Weights of a small GPT-style language model, trained from scratch on English Wikipedia.
Size: width 256, 12.1M parameters.
Architecture: LayerNorm before each block, learned positions, tied embeddings.
Training: a variant of Adam for these matrices, 548M tokens.
MLP neurons of a small language model. Each row is named by its layer, matrix (up: input weights) and neuron, and shows model dimensions 32-223. Each number is 128 + 24 x the weight over its row's rms, rounded and kept within 0 to 255. Numbers have three digits each.
After each neuron's rows, "fires after" lists the tokens most often just before its 100 highest values on Wikipedia text that the model never trained on.

L10.up370:110146162128142160047106117116135154117165136133139081105138141113143126139149122131119162157089142095117151140134116104121146121144103139102113120142108139096118114133141145157107117131082117116135115164149141137108115112154141121145128111097146107173166085216113177124091108114164127143132066130123141110134126132120137178099151112107157152163108159098117139116155147124137091116117140163134119129121139134119139107113144106121077120102159131148122115109108117089070150117142125147176126125107196103100121144123151075117073145104101096091111119082136138149137148127114111134
fires after: "n", "v", "en", "in", "on", "ir"

L7.up482:131154103155157138126143115095156102120137174158164141126120132122114098106164102107133134158108120168132097149180115161125176138115151134082142124194121131115131134157120129108117095118124139132162143168118116161094101116135120145090119112112129146140142138106154114188103138109107205157103075146166079123134115120139123133128088148109169127119136149073122129166133128123061103118148168125133076148114148177130122146124141136125083118126130135114085097174113106118103123089130131147140129145157117128117148118107128125128119125096086080136135095115147140158119092126160107073
fires after: "n", "f", "N", "er", "ug", "g"

L7.up843:126121093153136134145181093172124105105098102130123135150108117143101115098143087180116157149118138192134149103138121107141134153121154052149114155152136137150104109140105115135140135114127152144124134159153129147164092137060151127103149122078125155112143146124108116146119138169142144154074115142121110140136165111118100159108073124086145128125134121139142132129164161165133119119136172150096115104126193115145136119164118127076115090130112163162100108178124127130106103106150119084129142102118125095121111120093096115098141184137085132134119121144088130097104135135180122101
fires after: "n", "b", "h", "B", "g", "th"

L9.up664:135127094130190136152176094123159103131109145132151144090125099146097121099150153104129148135079120119131102166166125141185129151156126114101137148124144124155140143132105151166118131144148170080145128129129132121070114118092073152140141109121108170134134116101102082139067135109118171172092076124132118124172090151107114137154137120121144145107144116115112118168147154123134165112103137125098114141116135166135123151131113144153130107115111135156115090147139129117110086122116143145151147156125120083124114132132128131135157087155170145160128130084149117136124145153104093121
fires after: "P", "si", "er", "n", "p", "de"

L5.up401:157097125116164145175132122129168107108136126141115115109135107162112051111125103140108129158115133184117082131137130143147155143136145109076105120116123144147137109138101145111106121134072091121160122128150072114183108120099169132126143113118151147145120159161133165144148149089160174114113123104115116151134115144136103174151136138150117146153180154130149108150192121122129152158125154127110091100134110144131143098121147139111107106171166135122104111122096132133122123102134138107132128166118118114138106166140136119102155139088112106157098104081110150145136114114199116154
fires after: "the ", "S", "th ", "The "

L7.up72:131080117155163157145125116118123098127119107144123143138085137115136150088134111141115157148141158115108122155125096098160140116129120137118109148137081152135075162129112109119076121143119151124134088101137110128133110119095120135117114135144171170154131114134150117130111088099111129147132070130106124074150088134134083105138143108095124124157141181117127121129100126168100178149140122139117173136148117141134138168148129087087144112155174170151156112123144131128116122127140135082192157125108110103148105169128110120161096142159117096181134093138127104101173137132179099124
fires after: "n", "N", "en", "th", "on"

L10.up356:122086148135129102064130163139162118134105168106134110104158099142075136152118111119141166162101161131138191132119116119135108138130090141124114040139132141097075132183129134135135143109100126159110157152172121139157126122148124168111111109121149137126125150125148125102082147146097170147147163111133094115144138149050134122093107114139150130176119153075122114135152145130143113128110105114126127106138139160076163122151127144120139143111136100130105155131158130093137132129111057144113156097123148109118121107145167127143067104160129117118121124144126158155111111133143120116
fires after: "em", "n", "t", "l", "m", "on"

L7.up536:165142114171127165128122152113120153126154161119176155124095099159098123117155127105105140156118164098107073141119137128183124114111161118155126139143128154159153085148123107115101081126106105141137159140163128156119126155084107132133088131112132120111155072154132139148120153142112074134159092124099138132148111129099120150150125126110139140136133122104118137127118168137100139108136146107133088141129129157111092132169125106165096131134080138120138153121171118122138105095127118098141160115146097111076159105102181118133121091148128068137133147067116150144145128089107115095
fires after: "t", "re", "s", "u", "con", "et"

L7.up1017:153124109146182156146157097133142117091100108125131166079124140128109122120130118118102123129119163144170122175130094145159124144142116125133102130102162139149100127153100134125144124104158142122127134129152103179129135101137150124140157114080118172121112124108101143142112157110095111181077103139177099112149105141129079170139091128135133099104141172106124128145183144135132169166096141139115111154127149157176117126129110102135141095124158145117096111149119123123149117082112081108140150121106124123135130144120160145116135124151147116177112165161123149130119056150161111093
fires after: "t", "si", "ap", "p", "us"

L9.up437:135110134129140095169111107101120146108103112148134127119102109152096130149112125131150183135082134100133114154133166130160114115101181126159168112187105127144137129169147118119134130091135153115122095116129102130150071191102134170081118118128151138095123098133101136136102132119110104122123129145112170114113139116076104098150106136135159127173081134127090168148172154144145118094130157119098118119141157128123130140174164109161128131178112156108157164124118072097129160140133082098133154095124135152109114066123177119144097103138113089143086126145119132129135133143109138157
fires after: "s", "S", "es", "t", "e"

L7.up116:056125123118142159144128117132191123126149136163124151120111112168097113117169140135100132139148158155155128140144113161131131167144160090119122128161143130108130120166127155104149124112126135114174071181135098104079114124113130126129165114105166126134149139109119111169138134146104134131145070122174133127136112130126177128131106092137136140118109120090103127136108109106089159128148120133134092117136099119118092155112130122100119097146110167122129119167113092146125142103141142103157106116161140113138110116153118104125120157149108075170143089108132149116137126142108136108
fires after: "v", "u", "i", "F", "ov", "en"

L7.up387:098141141084146123126136107121161105082139125132109165138126123118147116156094155126129138118110136146114125146129117086133131099124136132111102104101190119123147090163115156149129091153133161101122155159108141134109149143134138137135139095123173128161166071164131114133052128110163112153135085121131133072128119145097103126099145079164138137112138117116097147138146126084144156155112117156160123141118119105120148121119107094127115140139146140118184118112178126111122117124140109115171106109094140154120152133106137103142126101113150149160091101086174150128106145124126150102
fires after: "en", "in", "er", ". ", "end", "oun"

L7.up883:084112176113113144096116131093151130125137154142186149103122148150090080162113130119158116147107189156128127146180103109115141155128115144112115110142115142115124117128073133145156145137127188130119183112110111139153116154137175172107104110123113108105127116086118098121110167126100152129098131132082147171150140098066109163108094085162103123135129132116087079165139139132144122123106141061115133161134143133114128138148067125139149140129148141173124130114145099110112133104144095117109159146140116122135145105132167111135113105142103083108110169116108144133133102147110121110
fires after: "m", "tr", "l", "o", "x", "and"

L9.up1005:116091108129117120123154106136108135129091109123146148136182125112110084126137162143109129135105150126135182111137134137126142159108153120129131150133203141165120104126130135110140118107158136135116165108160118131142114111094162129081112111105150161108117120166107115152126101162145177138114109115144156138142176093122130149110178162125151137131161148140091137124114173138102129086093174131120120150130152139120109136134157111139144125120108201183150129138100110152101142081122086155130152136138151108123106119094157118138120149112128063152122143122123109112119119133162118118
fires after: "b", "g", "ou", "es", "h", "H"

L5.up1022:114122142120162123149138119131193117109135117163114139153117093129088136104084119066130144142162164167126134153112132131168148131109138091141116151107170138139160113153119098144123135138117141114116115130119118100121160144109097147143105138142130206146144121137115114166101163154155132143157150158166142129135103104143131137126162143140143146164206124088105135131153097103159156102129180119051078122122091125123134131106119066140092122177143131127093148141149124145109112093099168119148110157126123146133115129108119133145143114138131115105128123114166142113139150142116131072
fires after: "u", "en", "as", "P", "p", "ic"

L7.up96:171112119115126166092132134138123142084144119136090136138095069116108133161102153061142136162151154119140183143109108169114132119122133110140130121118194142174132128156139136150109131151112133166100116137138086123119149152144109124129126154106135103141179125155044145124077153113143143138165146087132169151134098106136172141121106105131155068102139158112160154116117144113106156078099147133138130119108087147133131090146093106129113112144168146163068134108136151092155129111137135139143119123117145131120161119176110071165120097115118138117109103102135178107130122121140126090
fires after: "i", "u", "en", "a", "al", "op"

L6.up332:176149167123104147180135070147148116104135148120116124114116092122110135115158138094122147127131150113112138133112164110143140130121152158099131148139167136142097100139107099141098118140153150143116101100119120155131121113159140152134114083118137133164139129133150171118135151133104106183154096105147127130165072113116076151107102112123097088120139154121137104114158151114107140100088144138127143162152104118161120154144098101123141132143127132160092111171179147112146153092102107148152152132144145166100131151125089141132176131104129126093161145175124138116150092154163106084
fires after: "ol", "p", "i", "ar", "l", "P"

L10.up314:138138120104089116137132129154155181121127119114185121061146137162108094148102098127136118144154138140141154117180124130099090109113120165163122131154131111146167074130126097141121164145151143147121152094105100110145101140066162115102119121083133144134143102121110105102150150163121137105119135107137118150136142128098134087112135126133153089131159114117114081143137165117153120133122126134097142130132156182142095174145114151119130184141150159142123129146169128087091145110155123128151091128076125108132142085149150115134141171154128121120106146134139176116124059128153134105
fires after: "C", "o", "l", "ol", "Al"

L6.up270:130104083106119117108109077170137127111155126130153124152105118131172103086130133136122146131086169139122128110124115120129128100099129114128103083127144126121093109146114141155095099075131154095105140114150141143117140140131078140116147130160113172162121147161171144124095156107151116101138121114120095096147167122136070127114146141123105109193137125166112088117097115136125146156105092130093101183112158135114115124123152110126105183192135133132185134160166151110118147136119150154165100067118093163124129161089075127140128127115092118142125146160145118171127106134133156075
fires after: "er", "e", "ic", "in"

L5.up454:144114160133185157167183079126118117134129124157121097144155099128125123102117143108132142155135141156108152101138138104119184187116151132130110108095079136146170165156101150112164140130126110137104135146120099138178134108139109125114120076093119203117151131128061111111141116099124142145085126110125140112142106126153114157148145110117142119129160119148141102216180151094111152112094126116125143129163147118140156129107120107143104080174117153153121103114148106136146136084124133101146121155135115136149106097099130114141136143110109105100140130129125162094166141128184094142
fires after: "f", "the ", "The ", "th "

L9.up83:161115155119162114125177111132147114125141110124127146156136078126162087130175086127074164164090145141158122168133111127106134147142109135058154130134143107146128112107122129112096181088113123153180133134124108141132063168149168142126162082097149116148087141098102114108152152143143130137087106086147173116132129103115092128136152093133139141148149137155176105122161094131146119127112150155115127135179143120134123159109110102110112082147098115135118114150135160139126156092096130127134121144131120142132112130133100115135114102143126101132110123111099142135117115117163146103
fires after: "| ", "- ", "(", "the ", ": ", "S"

L5.up378:114130167161125165168122159145152122122150113184111132144108118102132116132147127126104144149152122126155081109146110131135121160133173111119122115127143171131110111112137114113127136141104158116143120196137114131096112100163140138098120139117164151139157153120116077181158105107089135126150140184151104094168127152149079099104105117145123089143140154106113127113117139136117144163166151092129147131128132138119151137131147094118110101104143147120123096167111131143134106131155128131169084126115126121149127117126126097156142128144103105137100082149105108125159107126154107072
fires after: "n", "F", "N", "i", "v"

L5.up391:127132175110114135104166126161130179137090135147151133102149121146122113168082189124147120130098135168119158170136093117141103120116138110132177093145110127148100085110059111143140173105159148113110142146152124147169108096131144141138085144133106131116152129120103089154104129149126102145140127135102134157127165124093108124087149102169113166166143145128102129123089093127153153159115102151096154139091162139108138104125087151146142118139137155152111117160164138116104117128139151109110130093118119096183120155125145115147147107105096107086093148118146138120129142154126119085
fires after: "as", "os", "o", "is", "on", "and"

L7.up443:144131154124113119179140109119102111128113120152169092138128140162110147121135121152104124138113120138124184112133125137112146152088153099154138149109163127122152102166134099143113141116128123185136121162118114154145090128078157126088124107105102170148123125126133141133156128142120123150142142121131110122156153149155123174113128116066150110132123093144132098134124137166145157121105179109131107125122175157132121146127141152097108102123104155148150133169117119137154118095114067101122137098119140073166114112090154162128090152140065121107121114139126142124111090146182119122
fires after: "el", "r", "b", "B", "ou", "th"

L5.up846:141147134157125105138153126136158121089167157132154142160102113126128109126078130128139122126063142138151144134153127120121123103131136099146146091158094129146172124166147133148055138096100160140158119119128088164107138128102128153137118123106121120153157086113118136117115080118096104173120157182093119205120170102154128118188144139147145129167121152128101130143157079137097099130145159146110094157144130138111143120163067143150102141164119146125174162125126122094128149110125117100143170128153109108096113119102159143143094093147116111133106144150131147150129108141127146108
fires after: "on", "s", "y", "g", "es", "res"

L12.up1007:113092155141113121110108150090133125141145133145084106142121128138109085123141153107134199135099145117134134151151144124145111136118164092161117116160169098155159101138112146125102116126114165095104179145154112137121130181154165118120116103145148126110136081113098127173103137183137104101124166119171175155132169130106095120095122144150154136127150122090133123150083143143153143106092119144133135090148172153142107104169125106151133115199136124123136125139092136110128148101141129122126120121101124164139146099120111122136124136106105076114108123105100122107156115115147137148
fires after: "s", "S", "-", "t ", "- ", ", "

L12.up504:113122104125126183148121127100174079130135144171133072136083095155103132164130139091136083138076154128151144162147143119148154149152148106099161134111128109141144121145118135169158132080149151094145139097142117111114138107150122124149151113126137145103114152157119169161115121150120187143124107143125128170162124162123130137130134122116144132141179137106119133171136154121150122113123156126074127117134142150102112134124123147119123110149093129094140089122095171061120126112114114127116149175128090130107091118182118089090162129143130095135112126093151131118175133125148080167
fires after: "P", "c", "s", "p", "re", "T"

L10.up1011:147124117113119170140085084117151168162106130139147104059146169106137130115186147107127109138155135144136114139127141104139128113101158144076168129125164127175149118120133111157097151134126141146115110096126105140132143143165137123164128116131103120126125175116133134142124133104096096140127116107132100116151085121109122111159109078139146105135151159123096088127095132138114131119146159125118148116138129129158119143094092128192105130130130127149105131126136128091122155122088077146137118102106139122065106127133149102079149128139123128100091161135163093167138070140076134120
fires after: "l", " ", "ol", "8 ", "6 ", "2 "